config.yaml
num_attention_heads: 6
rope_theta: 10000.0
final_lr_fraction: 0.1
max_seq_len: 512
MLP neurons of a small language model. Each row is named by its layer, matrix (gate and up: input weights) and neuron, and shows model dimensions 144-399. Each number is 500 + 25 x the weight over its row's rms, rounded and kept within 0 to 999. Numbers have three digits each. A neuron's up and down rows have the sign that makes its largest values positive.
Before each neuron's rows, "fires on" lists the tokens most often at its 100 highest values on Wikipedia text that the model never trained on.

fires on: " | ", "–", ", ", " (", "ing ("
L16.gate2037:477450524499492520513523467501501541511492507511476481499533486492519517512492499499522477523520475505494528461493494456471475485469487501527468540539462499536421548508491479498505481503501509522489529504529532482487535554517512525468497497472486455466500456511541508493503517524482525490512501504515528464495474478510521519505506517503482520489493486486476540502484489541488531513516473491471480511461519485499539478455492511491472515479495511535477497509506494512485519528495493508501455494510476473522521506484467562500448478484460512438480510476504466513521510493507522531497513476474459545479476481526484504487522511521469479496491506528569514492471516509493520495492472525515474523495532492468507512483520504542486505521484519461485479504463491506521493500500489
L16.up2037:473494485499542537511504501495458526507500490497502476520482497527515510502506521482477571526489499491550488484522505479491513517482509482518513483528502522480424514517482476510474463469515506484497496507524543499536508553510528498506511497500497504535486512499519556520455507554488558505485514540515563483506518507519485505477486486522506489497485503462513494521539532493521508504506460531526465521459497516519488457484545463512488499530503532501482517513487476495493477513520478511500522502509444519502498538473512497520470486483495524512449513491498510543468502545480474478481543528527496518462463456495504509486518499498506502452442511511485514511463518507489526467458507466535469510452474494508531471507499522465525503553480516514523492484476517461481502491458482

fires on: ".", "==="
L16.gate1:507531523539502516497515480478492507557500502514492487488492461498524473492467468490478488477484518471534510484535538469507493492509530528537477496467539465496480457471458523452511538478513491448540457554469508506454485518517514474498521502502481510481483524495523474532502487504524549504538476484485486558468424510519482495480529480489454501473463525511471490490473493509513518495492492486507477531500489500467515485500484497523475479492491507531462515504501516491503538535552454460523496484501475500478520519502493479560516498496538503491450443514484488502471533507496478541469526493499579517513546446519535483501506525541493487508474489502491496493475510488501529481496500462509502463536536514514500493538470525541539504545484535507461478464530508487484514477458510
L16.up1:477509482463488462509518529511512536555518478484493460478486494486502470531458490484430533496512499530448499533485543500496507491507507513512418498472512528528480476456470488479487571532467469453492445513501502534470509516519496485494498456531536532519478528503545525462510477484521516484530481510503474492530475505523474471543479463515482465500486520490525533514445528504504510491532506494499495487448505457457515526520500492485491460483511518490508496482466543430504514504494504472488461524485512508474533497522463459503479487494493544500481492459515497519532508515525474530507475507505510533537503505464498538536468519558499473508492503517500485497494496448517499544487528469470459494530508497489494479504527511554519504485509535524418521505581517497495483456473498

fires on: " | ", ") | ", ".", " (", " | −"
L16.gate454:469506521509458460480534438550516505510508511478507492490515493522488474481488483465529479523483507532520479493509494481487529512526531475504470494493481507496496512495500463486499467459512483444553487467500525452537522520472532513496482534492515509517496532468519548479457508538526502532503542472493518502492479492464515546488506496495484502544527483508488538494522507539482522523489506488474542521471512488498510466487539481520520479482498422545507493515523478531489505494553574459505547491525491511518497520504514496464505495497482485493479511495501472528509498542548502493473500491526491516510499526502505514499457496542532504523552493531503521455504493488510507496496494488542509528474522554474536491514551491507514482470512478533501533504515538488500541505486435
L16.up454:477498511476483519509489511495514534467491538483541518545507572501535465529525525554535515455490514509489474532546503515473473498473533500509506515482456487461493498562497512537540514506510434485473491507526474572499513526528493435511552463496566477516482479539504489505484516492539492533506464556479488544491440498559514501529485520510463569490517511494470490539490522523487468550478489493512513518525517489508522476507534483467471472510522527475484506510521542521499453508543485500530497481557494497477509484522530512496515478479502470455477511517482486537488509505503527522524496484474506512551495505515445523504544520511456489480509467519497500508498518537499495528519490491485525487447508498563477502477513481512542563502553501544521457458482494501501520503556518

fires on: " as", ") as", "\n", " |"
L8.gate1752:522418487490502541518528506502472514506507464483490524470491493491546515505529496478469498475500548516519480520497486517490477550490536485477523464472522490494471509526481497488475481526470507535478493472469525554496519484546476503489526505501488482542525458516508539510555508524523493492504512490505486519473518522558441525499497489498487423529464520488485482451532500500502474484523460474528503517514480509495460517471538536481542529547468515504485543501498513502485429519504486494457499468471457548442518517499486510512473475518511493478509491497515486482567458527492502531542489531510507499520524442534518484501468483495484530489526504506518513471507517467539512508530512518489490507500489482505486478496508477550509480470510504453487470500479528505513513491461480
L8.up1752:497484455491505549533528519458489513507476453506491517502505508511496507536476471511492487540500515524487497466457468470464529502523558500473482501537549492491500468497532508509490452490478538500496507476484482465439522495548484506508490469486489469526525519543464495509474534512503490479491497506528499517522496485516490534483495492439483440506511488506502541508505463484525493506537458477467500467458467516520459474495514489489526554582504482510478493525494509516506479541503485464501478495508573530481484488495490444499479439478496528489481495515528490456514529506498485552478474488524499427506484447494533529484551482488510485539515498477512510479524504485462548473522504485529491496536538513509512530476536474499539486564521499524463496499504534508470522504503502

fires on: ",", " | ", " for ", " |  |  | "
L16.gate112:500506497533527501504509539546479494493500509472475467487524493506492511482523520509497479489492508477455519486508507481528498514528452488497518448532512532534454530486480504526489497526461488461516526465493495518477527546536492526467479479504494485503545497556507545487506513523483503483525495499466527488564495484513494481527524479495523504527473522490538501528497558479449541535521491507482492538522551525496521472502488506501484528516521499466495534476435541490524488507466499454526550498492495508497501501519477498513531460572517481511530503475445526492465479552480545544509498496519531472469504481506503541541457495541487505484514520455510538478493515491500431481530479511519515512527505503478471510487493547503512518472493434534541525519510517514489492495503477
L16.up112:487527476494459496468516502540487510459496509501526529531514502527563500501489447478484531498519495530500448492499458472516528527548472509484510482493502473501485495458484519497505500517521511494516535514491472498495519518533495543499453504517558501529501503472536511473469496505496516495460508495536514476477493515494486491532466508484469519515517465487483468511505506516485506521489517512496491476524503480479527499496525474482540509501481495541497522508488475522506520486508457549498517444517457482536485511478479493487475477492489542508499486466491505496472482508488543529468542460468504488521553517535514484489467481510521492536474521542465498453477471482521553483471503502527501495486483492494478507543483497460470506480542534513485541474509521500501512520517487

fires on: "\n"
L16.gate482:490535483476507507511502525499503499520527525534470507523478543531486491498530499517486477486496513507461543436509512483518535506493511499502525496514495481509492461485501520483500500539454518492503394540545514534456474534501521493521476504435491491480485506452513520467483497454479480499469498485510482499508510517491473449493525489504515462445533493511485490527530506465504507489462475540534506508449485507493484499512514509524497464490474505515496577508482511492481490512475490496521492482536484478527481521498544501535517467504513483521452468488508484490520479497484477531418515507524479476515545484507515486510496477491521569536482496530508480462488485485577469515521513492511521526493504460544515498500541527486498464483537511433505492523448524477485514486536523
L16.up482:485506518500529495481496503486476498491492479524536538517468516520494495526451511497545534517522507461464520500503433532502472494478494484509436516493511488501494467483497449516504489541576497496535575503452484484492484530534485523482443504519514505539503474508502478503504510472485519540540499483501512511475538534501483486523475524499516541503503494525463499470493553515506495473484525454517489520489522463513479497479499463507496483532506499486499438493494528460506499482476524506472500473518489514504528521506573491528538473499482481515491558499473524451547468473518505485539509469510445511529486542455494510501486504511499486476489507483480494486492497478545554493515490525461513480522501440507444499511557506521467534482549505485484478497545497491502489481437505

fires on: "1", "\n", "2"
L8.gate93:479539494494499462502507513505461491461535448508477507495493523512492504485521501475459530479443523472491529476482532513503508513466558502508504497492510522497458497453512517458467451511491543557500509490512513479493512491520465555510525523487489502481444538558485509502505529483524461525519533518485484513496496519471458503514522491510500480469505504440463523492464508482492493540520513476511507481527511477530493519517538503461500490473504477480522489492525425475517508482526482500518480547510530494551527505519494520519481538469525496514510492523470549534481528491477490461386472488485473458508519489496515504534537489499528490474478458534496490512508536494536550542497504481490534516491533505498551500447574472487541549489501471469454539476504497503502460496488489
L8.up93:463495492499511532469495439507517537499533514444503499498521565515497444523496482518505498508486507469480482528493497549466475536523511436472460497487522510494514493490487487518516526481508498550506474488460482464448500479507451524510481506474492520559494468489459500507481489534515525476534509508494515490504539499508483505493519502497487521457527464492497565514477487597482493520533445480518511495489514466501529503532513440482492537533538512526507500508530492496512497513490486517471469456506512485558490465480476517499554509506515518527527525484506487506516519492494479505487471468491476518480513526490505463476469495482485504515499492507463485496508465490491526510489475486516477520484459504507481479545527461548564500494477492483457507510511516460496493525534539

fires on: "===", " ===", "==", "===="
L8.gate385:476507476470443485494473488504493472542504509526488487533506488516462448507526563505505540492531486516508515476507488477501501504463497495528494472536526536542509478503509461500487486465501505482524539492497535503488512520518507482530496468509497500470476521530497519530472477459534497547522452517502513474474481505511512531469492490557529483532508513497469488495492460519474437532458485489479510494459470496497503481461521514493522514474518508513528523465493495527484511493516477503475475501485475505536520516500503538532489514468528479488480533503491497497482513522460515499475479508516504491498505458475521531507444541481496520508442452508479494483521581505483512501487505479478506477531468495517488513527488524486527487508512505501512579500516506458536518552515529
L8.up385:490470487516496496469453547564517484541515501531489527471489489476489490516525546491547558452475497532471525507525545510460521447499544524449531513469533557504491465514488517486473519494498458499437519489489506499490524487516453505469471542534486497501530539457513518508491436500480487491504460516441510504512502534459422474454487505510534496553485490490485497489479470485496521524477495530489499483515526482484518482504462533478491491503505480532500512493498499466487527524525456479519450505466488485505499489530479501511522488505518486516493527457493513512492499486503509506516472546477496522555498468497476508492499561500498508519518462490488475478477515484475473461483489474456498530535502482499460460496481506521484496529526451511478567505542464489529513508459449

fires on: "–", "| ", "1", " br", "2", " Br"
L16.gate1496:504461522496478511493508533508548512470512501444464464506523501473482509527499554474497499463496513500524482539515505514494515498478460468538505504508541521531496505531519454519489491521539480496491543487525508513479442546476492474550492524490532560521480502509493518451531486520452516447549514516475491492535532476519505492522517497510504519512530509523515501499497506487498588484488509478476503480519495479483522522459491486512519462485497524508540480522506516508565500491531536484515476519503481482529526495526535477541497534468436451493482504513509508514482485500519477554511454510538507483501528485534483481479485507466479485512483468463515502463461486514488504506466489519509479496495472480532507516475520491475541496469506514494488502483514507495477478480514470
L16.up1496:519485487491498522529492485523512471491528484445464461525543538508509500488526486514474467518485548498482461533519491484523513493453496468473486465491512460504525477489517495505522511474537514503522482470537491494514491530473494478511522503481512490538501502502510509446518518472460513478491495571496470530463487511458496520528506475511468514526533458478457536529498507501513455532490540443513479504459512532498465539504472490503532481525492458523515505494503456513510467454494549474489524458544499497517528504500493491495474533548507487445450517520537486544506545475523470477507510505437508438521526478504493475498448529453496486514516485516517512469489504460516463506519491511500500530491527492487455512509471492547491485521527474494503525508513546490496522524518490

fires on: "2", "1", " takes"
L8.gate1309:499483507484465529516539479475528544498488474545502531555509499514511477555498505510516453479491523467472481475521516491467505500474455500522480486536495466529504519490496441485503465487512491503522509502513510493520497529484516482522551509465505508563506474547471515518511514491472535499500476526494544503539507496470530480517464511479503477512514462505561484507539524528529533512472507504505480468495503498471463526497472496534452476503485514525511507510508504518528500508507491533486495481468465515508497484511542490531540468490525541481523451507453517573507508490517453481473505507528474504496493468523526485513500528496513533505531477544499499512483517530494480503483501541529476520524462528496485466491505508501488518503513478499503464523545511502552529455531483
L8.up1309:523521544524524508493516519492493523454449525481521507516481504500482542496530493513521499557465512464531476505454535480492548475483484531476492470524455458483503491515476489501532522552515490469511488503522464507497502538496520512501506498542517520505486491462504485477479510468513531529517536497504471530528487498483539530523488495476517492457489493483496488489517506521458516486515458518494508464496482486496501515486522522491535488486471490501550496511512502530517536482464500485490453507487492471532470500507539507500477511500509515482541493491484534539494473531474467445476498534478455429519478445470470504480515516539514546518528503528527545463493530492473526472505547500509505572514525513490478522468488541474450518540519503479484483472527480510501478466502465

fires on: ",", " "
L16.gate2026:486500550440496512485447488473491508467477508482473540509514493488512462472519535475476590494515498519512483526491493479518489472479514549472502469508485527485510479468499464467511514496543490489497505495520530534453526505509500494483481499498453501550508521495490471512498549560526491524521499526515517432504544511466518499493481540515469522539507488505520526487527469495505532483530488498497513534545508467529466535493523523526479503498493493460500519499493477485488470478445507473551491440492515531476459517508502506536502495491527492524517521522506506529469539497478501511467498501536485492493463531505523464516463505474525496548433465461508518512487520536495496503513455594489502471487524494484459491505494508511496499541474489475495477518525512460495499496507477
L16.up2026:543501528493508488448534481498496501474498435492506521518503510486473485494448500535500503523505487485508532489498445522476484486494509496501509461501500505531480510490489503522519489466521520510536528525576512494509546510480485505542445423497546519478507520474501510477505486485520452495529515475467491505488481487521454482494482496526461526477491473512479503554550501493518533547549489546506508490514462512486561501501495465526534480515507474517526477475499458519481516451473536456520530535478484481502493523482465488517488488522519494489503506474418489502528444484488492513507496480522483483498521546502470517526532479473524535501483529520507485478478554508462397489512503514519473465482489492487481473524495485517529504491514478521511508492524514510491511489512502

fires on: " | ", " (", ") | ", "; ", "ing ("
L16.gate951:521506521544503515505527472499524514479503515461489522472521520509529505464498541506532444540509491534513518499523511520496516504506470476427527462479517485471505514548469500502518488494498510509485548529521493500477491518503471501464490526528530543515522505470522528499554500496531515467504476476475455506474484506490476512523507514503443510550513510456444465426522465530514478506537521519456509548559552505520529505457491486510487508457525473481532496528451469461533473485482510462505538492520463495456528464492478476504467499500510525522486571506509453519480449506498516508488520486503500494527562495483500516500491486467492471522493499532529491523531472491471492501510516535479520497483517506468515456492446525510496480459512547487495497479510516492475481508521473
L16.up951:492525525483489483501523446489484517481499498493478529457507492487482475497500540484520536518546532506516495523498508513493498519504502551492524500442502513448528497512507540520477517540508475505528519512495474491507486491540509527436500495491527527494474492510485527535441511514570504535478497508499515540514511543522525545503489512523548509462501491498499526510482555501501505526481484515491511556510521483511466515514480508502522482494558489505453472527542456527525438491498475481471501496514516559510525462500490494505511485463438506483532562501468503481516520513494477508492513497476486509517536514549493543437506498516493490473498481558478535474498509539544463550497515540508524486510466471498511478459459489420484514531495511474479503509505530482495529483484489

fires on: " |", " | ", ")", ") |", "-", "–"
L16.gate279:550458527494541525519477484505459501535500492491503498501505478511501481490489488501530521490498464459503523482498469547563512458548479524513504447536514500505500520522493471510472478515496514522499519499470526498505466474504511537480477504496481531516528479537510468497507505521460463461511489464505516439480477512499440522547507512491487498501462458462492508489459483506533493471498481546506520534473497523497499485478524488495514501505491518502485493495542448496470501484468517501488506479506507499494493482498468485500527479501535511536497485506435513510522478506478519447523521542502439514480488444544498528503527501515477487478473495511492522508497547480530554495500521508549507517492510506497507476535536523485533455506497538524488443500524483509528501595481491
L16.up279:508481523483552516562529463543467446549516496494488528493506460494472497523502485509500519515474526511481445500522476475540511512591474534480514514475518527503478446520480514468501483493453527463484472459492566548499504504444576498510530516482442546483483501560503502504496506519494476491505467521530518513508491468555482461518469498527457532507491511468516487512452484516528521485496496485499461481480488507533517478470525522497496530521496503498519482480508481457479469473465502510507542499479524522505525547475506491441477492470498495502500502491507507497513504489463466469485464531470482514507461505475515492496516512526533528510477559520540529510470510514508525516514513488495555485495509495514490477501449494467528510504517517494520511493512470492523489501544530

fires on: ",", " | L ", " | W ", " | ", ") | "
L16.gate926:484505457518476505479484458475466472453481508529484478523503538515526474510486495516468506488482553491459472464482475509509537511513475502509527473481500516494484518527501508499495480507508498540533541489517530468507527476521496438502503480526451486508516488490476508458501512504524551485518481515532542478482516517511457502517541448551483498465484497538502513517544513505520507529500523570495476517498492513511506480482525479509502489521505449493517522502451494438502531468497532492546501462550527507499481505465468529506482452516496480500545533502492525495512481545486474499508543467472455458522476546520496499503473532509454488471483494468493488524510494514523498485525537534491483497509505513479471482516522510501534497511480479487518483509510529508483564538503469
L16.up926:523519471534504509491485498513516495544457470488462480519504511469488488499485508448484512431508515515494502461495500466505506490483518499522513489495504480493476514476479489489502472474501564514486500492524492531484507549492507486494523491567485545523526476484504500496508551548511537527473509457471483482498480527486462543519522532502514508552499500489524480489503516526521492491519501503545508489493496475478511507529460480542516495552526519508525497526480442508504507497484499474490458515550529501456490470487479548525548498458464498503512498436508492499481496509516509500485479514532526494479510495512532470521466493494486482526470499474489525538459523450527472461510510478488508501542527487499456508479490495457522490482493562498479506494488490479489492500568525

fires on: " | ", ") | ", " (", "\n", "| ", " | P"
L16.gate1599:526430464527508491491511474516473550518510518501463503541528489482512498499541508499500506448525490484529467524495516498499494525493485494565481528505513480519487520506468507491549521466499475501517509466535474504472486462485551541511514564493519476493487540470470464489506486530480526490500507510463434495505468531477516490485517516512501530512497503510482555479496506504458519495480479550499500488513485445482539526490540488476507504464461517461489554496518494482494487458525513463548522438538510526476495510482495537516479516507522526516475542498516505513499519528503504518510449482513508447504536514522470468498500508512507506530460480457511506527555526497545481499502480488483503501543546500509507521495473551523476484505515488516491517484490479435513467479508524
L16.up1599:480476498474472492525484474501455513521475503466494493553508507475453531481517520468531525477481542477559527528503501471505476503481525518509494493470461513516473529503507517492466486441460546521519486490494468511457511514468512490501527498483503511460489480489473525492516524538537556494501432531513504515505471561517503522506495487448549505496486525453524514501520493513468439498478454556497499547519471557500504444442474513521507481525542527509484530549490458499498496517483529523524511462514486505494480486517490520479469490506535476520518479474507440488514503526488508531512490488481513503505509502487511469559487471480495507514510470541477487526495480508506495509524532516551465486501492518516508527479493462525470506492491519497473506495488490504481518514513499

fires on: " "
L8.gate1924:502548514470480465500508530508460505538506492516493498479496492504511522538485501520508517509479546469450543537516475474483525469473556526461531502468501486490550529515450536517516541487498449517519512548509521533508528528510531468488506489490515496517500489504481468525463473465493496467478446514514512504535522487480496484522499518465529533539494494559508524540521522462472518501486525462476525546503492450503470504495505531466494502457528462473472532518480460506476488507488525501479534517550469481481485506504513467514535508511476522489507501534527512497531482510442478485481485548520534467510503462521518492512463489473554464500509492529513480520485487484543496554455487529515509484530489475492495494499502499522495509443513484530480459523497505519504476493457524
L8.up1924:545483522512487524484489503506523511540523497456499527534509549511486504499492525536512543482526502492507498522478470500504508491516522490504495457461577503501516501481511529504463504490548498534492514545503494517515489497542480486525513491503516467491509483516572493475520485492507493518490522504487549442520506494449546478496490471520500510454538461497506499481498525519476520523509518487548488466495485520544564497488503524536478444489496441484484536445531458476502458485518458523544471547452555514532498504534529551514516530509535509555496503519544503474482454509499535500512533542527488465518508533486546537499523525468493505479506507481473489501500473521514493527540490492449476519503448499516493518521524522469499503479510496503473497489533466504462482478499528

fires on: " | ", "–", " | −"
L8.gate989:515453475555523464499494516493518512510480500480520474532474500532476527466491487519512531543450481474520495492517529452500480518490494496486528472521534464516480539538531518498482481525504480487494513492527513487472486512481513459533484483488508499499501484486466494465492501518521460499495447519492513531458526539513491527521450424501490508479484551504462527512437486543513471525528459490481468485464475471493516512521474516470461536522506481489500495465518497469502563532503501481556544469474481540517533484480491454510542505516468547526529502518468543468498505494494506527518509473452506509477476496489516490492461544472495490485514482478545530476483512532496482491504475516507506482506484507502496517546510469497509451521498491541500472485481494512511544480465502
L8.up989:478487547491475476542477530539527472458499545484486475515486471486522482464484462496481499486493500467491476501476506515526491475505503483477525529476497488477519432481538525478458505527480515491513550486467518499475488506492568511529467516523450510437472521465503520485460543544462491507488479540501531509430547513485469524485552501490489475497486474498492543522490494521494474511506472486472495496531530534500515499535473491487534516493534450488500522449501484463438534474542518469482497472501487522506530546514477473486541494499481469526536505521464536483542466507471540520490481513479441480522492486502504482522502478534460514461525466503520553493500511503504479540513455536524505498525508492505524542523475468525502500504523504494536492485510494523439494427464542

fires on: "\n\n", "\n", " July "
L8.gate35:525502476484532505482489524531515496488475517476463485425490493517453512520551560508536527497518513511512520517473532498484484503498499483485505487545490526483521473495522526488507499490521517554523501514500493502479489527527510503501479536514450504447484463513496547538477522542486457516503536537485438540494485524483501500488507498486480508505471554513460482505459538522522470510519482481504509481460482504493523539536486530471507513495501499477540521513527558518499501492507452513518463496477547494555503494528491473475439556461501494482508519471515474517545522494527498524456501444533495470455498506485495560450489478503462502496542539484508497450506506535503512497476510442515507533493501489502483510510492482508517462484502509483498503494512524490547468503501491
L8.up35:442495489503508492477517485481471495494523504493495505489455487464510545485487476535532468473457518469512497477510465510533498535523492494484482489517565511511516507479534476479481439522484484493490481489488510535475470539519504498496514511515499454479500479517514464484499521508505481517484540531535488511505510486487494521513503546494488474514529476518486510541499475541540480518516505516516476452497514505547497490502509512497468495511544501485458507491543537518519458538471520496525462539483511498482500506503505518471502459487520520507513490523513491514512488536459501513483528486502488531497519537476535498543472524535491492557551501471534467495479508541467533504517489485522525519512543486458548512457514512534501515522498532469448514525477506485481489517479474

fires on: " | ", "% | ", ") | ", "."
L16.gate75:479495515432509505512489521497541490504498506466503461494513487511505507495544500496477509485503527539488501475489535437504498476515508458498480536491512519482494487512490494498517498475501532466483490529496486491487491463444493514534513522456485487450499494478523559502511490526528479490567520490495494485475484481516488509499511541510481481517522535504502477491505478485503483535475475514459528468480463440534505559498503488476515490483507485483478493459494508488480502510513506475504535455477519484479502463485427496486517527538435475553512477508529488480502488475497528481508496533482483534463536498505508475483473526487468483491491493499469513498475496508559483480529502483448494455478521501461489479511509541509517500465522483506523549477504500537452491496509527
L16.up75:539480506524494503534506469519428516511558476509471493478463471526513496541483544505476516477533508502483518470515558488500483507516535488478515473515477542513496533478475522510483535490493463505540529506481477475513503515456541505471506479488493522523505518529476535486485487505458510493496492446491515510510504495471496491555506492471525522520502557494496493547503504554523520534495524502493493492504463485511502486498453514507436534517449522498508497501547473522506510541497446470500500512512551519481507487492502483500477487479511483499530452471530465501526493477495499483456494521465514528510462535449500524515457508526476495526467494478481494493518464477472527550498478487456496515479468482496512509504489473558495468488521494507433492523517534487512499497487471

fires on: " of the", "="
L16.gate159:447489479496450490491509519451508538535500462469493554507483510518497508506511482499538515493566477501499527493505475466500501536498512527482471500487492508507488495499506492456473486487532483547517470527500467518486465495499483500528535509523452520489500444444497536517479479508484481512523474475502529518459467494474509525486522485502505487483487502506496498475519463502532548509469489506478531547518520491474504473512454493471471504474469508517507517506498467510460519476463495525487482518548488475456468483508466518550483492533479514512484477470539565466462466467530542492476553532477503515502493519487496500521507497471501479484491547502517463478501502526460475496450507516474507492507524526504472549539511503464476501490490507516518500502515494488480501445463508
L16.up159:494509518546503512490499553510516480477463496492481465521509519475464509470487488505476460515470453514495487446489487502489493516539508507525489490531469494519471507495504545519497500474497472518492511497505488563466538470504490471510485505503533497526455530542497485528451480527530507511550533496504422489494507491484536458548492488517551490467497513480539483489468473472489456465499458508464522459502535509479526484494486478570504493467480471492497447541533480505548482522494478456492521489511513514489491477509511465511547475501479540514516465460477464478491523481501527502498544502513507516483485452496504513419528493526498446506446495510493504484514482481542470506543557485476512489499488498514506463480506449511525507487527508531522495505503483526501512470479530

fires on: "–", " | W ", " | L ", " (", " Women's", "″N "
L16.gate164:474499501519488495491506513468469510448490549500513512533522500470503500531465496520487452489462483527520504504484456489491517474487505543502507458499477504462517495485479526527518503500459538502494512473469562494508490455487483498533481493525496468521530461500505545496480527535506500521493548506495497500531507558543518533504520459485489520469534524520483477522510470491509523525549483522522521498498487562518493508503526487495500547510521541531499532531493503458471491498492522520487507503500494479509445463503494459479481508474452452512482523495483481479494527517476486527490511518516518513537488546518487515467538466514511515481507476475464487469515485480532494452487544539505477478499547515486517437509514542486455494519564460497476497471532503500527457521503450
L16.up164:464455503480521471503475566510494489497500507505506505478478496529513464459529500501460522515529543542483522511546520522472518516522513471503529490470486449501489486529496480478511498500483543496500521508519454481547472442471499507473478535497527546526471534519483520531517494492521519505536480502471514467475497494472500548501474490505540497503532489483494529520498539491526491519423507520478540483506530479504527471479486500507497490511517480507559556463508510456525473524485497530562525488521492515476549472508502498515522481460523525495479522514492487500516518493523507506503503508506498473462468517524472471494489506514550501488420541481535488505519507488476526479530464514501517510523507460494488527528472493554506501440478483523500502490516503494516482525533487

fires on: ".", "\"."
L8.gate1099:466512461532531527495517523539505560462512464469508494515508499493504526494490496530481518507510501498548451545506514510451513487493462486466473488544519463520522515491482530480466485485525509531482452536547560450498501504503507505467485492503485518460489526511512478542526496467503493482490494517496525487508489433552469534499505486535487504486525498481484515479465493550512503495512508502455483533486510465456497472454537494485479498490497516494494514531494506495509498550515485502486478529552516515550450511496472525516528496490496496532493507513516521509501524477473470459517469499474494505558461521533490452528477496484460468488514524504449547525450506478557498553469531481493481525514551559483498504536492522559479498467510490519497492511495472515479486470495541
L8.up1099:474485464540484470482518491438542518480487442491500541501462494483572528488536494487516497501537538483457520523477486536514483504473495509477482515469475509492504493518470500511519489453493523464470529556527482527474532541476462481459478490541524505465431490506490522498462486515481491522539509529486491502516463457524525528501518473470480517487511515505540527459489526514498558474476507536518541462480514441480490481462519522545472472558442510506541515530477468488508482526507483471509475521520499510512477485469468498462541486553519518500497461496489451481438511503500494508457506492487528499531534477469520507502526519460490489481551483500502476476497509507522452522499462511472502502482547528489472489526489513497499473481534501536503492491567488502481478458510486

fires on: "  -", " is", " was", "==="
L8.gate1253:488479470513497504478534534500467506478461512497462480501474474512494494459523502534504515461451485472503523522530507470531458482468503482479484495461482488519505508490512540435534530523498492470494517463522495442490492520459536500526484543501508483490528489504488500510532498449523459517566492516483526493537550492531473482491523486489549495522493487467476469485467553487518515500453467497453546468462519524488458468502518505479508516494500521540457484449493458543515501484502481484472524495549464487501494497506495540500515499501523500486491478456510533495527465510486510456488534470527489526522520447453515477495498485520488509491500512487513520442512518532516514481517491483475452508513522446456469456525529544508474569520521494494505480476513467504487541527470550
L8.up1253:509536529448485519500533520521451450516521489495514522486512507448522489521470511514495502485499501496487473490515483551551477482484551498469549521484494483510487510513492541471512537508449486508455488506559508534500523491505520541519498514524470526471505518445476514473476486489467527507481506521505478501474506487503494506479486504519509547523490519539445484498476483475509501497494494461527491490469533495516526509456520523538478471511521550514502491500511477488448523482529521486536502509487495516513458496484473501503495442497507513509475497503553486470512536475492505523517504478484527512509519537536494509472472494516460497508510519461519479500525468446503500456512491496497541493502530529498463560548513495523519436490514517501439499505509468462529497444469517

fires on: ".", ", l", " L"
L16.gate705:545500491490510494521502478526476509472540522475479524490525456465480567526538513501464531501514549512515516546490509536521547501484507495489521487532480517538491523456500469485457575501545511538530486497533484521478555529559532508452564524514483524455492501514497519533471489506461488501511510518511499508527533519503475472519476534495502470445484544463497512530490512449500511475440492475518522472509467506496481462495462446474494514519461487496470489498475513466469492457536514487482509514483528468497553515501509509521530528533529513454526518506452511509481496530510490481474491519439481471477523519499493531511465467494526469489460485493485500491486479517465513508528520486523548475481483496484501501533503516503524503487463519487537523492483481536507493508510517
L16.up705:530498515510502506510524483538478479456476496477466490477527469496494511510516457494452511517524482539508515519528480480490508523512504516459490471515537526502455479467517465484575526521519531534540495540483478456513537547522528492488469534532558463525525482489516493514487456515530526475503496535538499486513513555495466483519450435491517496501501515495561522460491535510504487531520526481460511494533470497530500463498477487505522488504446499452483508487508529501493511476523492489471503498486512495495490487522489496487499525572513485465540520486480468532494517486500491504452532497439462497483520524470504489517512475446497502469471486472491493516488451531532478516484464499495558456510497521530521521463481508479497510486500532505505527517483549538496521474503501

fires on: "| ", " | ", ") | ", "–"
L16.gate161:486505496557479540522495505497515597442453430528504476506501517487486477513512491536546502502506500513491453509464456501546510520482443514512483516483463468491478471499512456511477484510459470518476476464492472508518522480521526489462505510516482492573517488483505513516530530509494471494478453483451515494526500524492490523463482477477507498487493520498465475481510479513504504512454510465559467438455501514485482472509496490501500477551481498480482506504527484488503470514489502528523491467490491497475520481443485444492506522523496511531504493552514493524487498508563507482516477507466484479483490529471489481514440467562527482526545511527474458513490488484499540521521510541476514466506430469523495496477490510542500502534488473500529491486518513509503464495514526
L16.up161:476534508500497493500510503481480516500526484509447541535502465559504542520501490474502491523494486480534468520478501512487445486470494515471519508456486463507486521514521507505454529504504468501490482497512466483460491509526490498469538513512500466556451474491507519471497479522472495489466460504484488461515538516485527474507517482494531511525536539528513531429444524496501469502521503511471545508525499511498483470471522517494465503533458473527456445521519506495449497473526506517506485493497529501483550464506475461483522510482503488527558521510504462530476488519559518521483503474498501470500484532513481495492493492538497500503547473511505514506441489514531477545507482514481503479478430498535492519502471546467528516515503520501521493444460504504485558512517504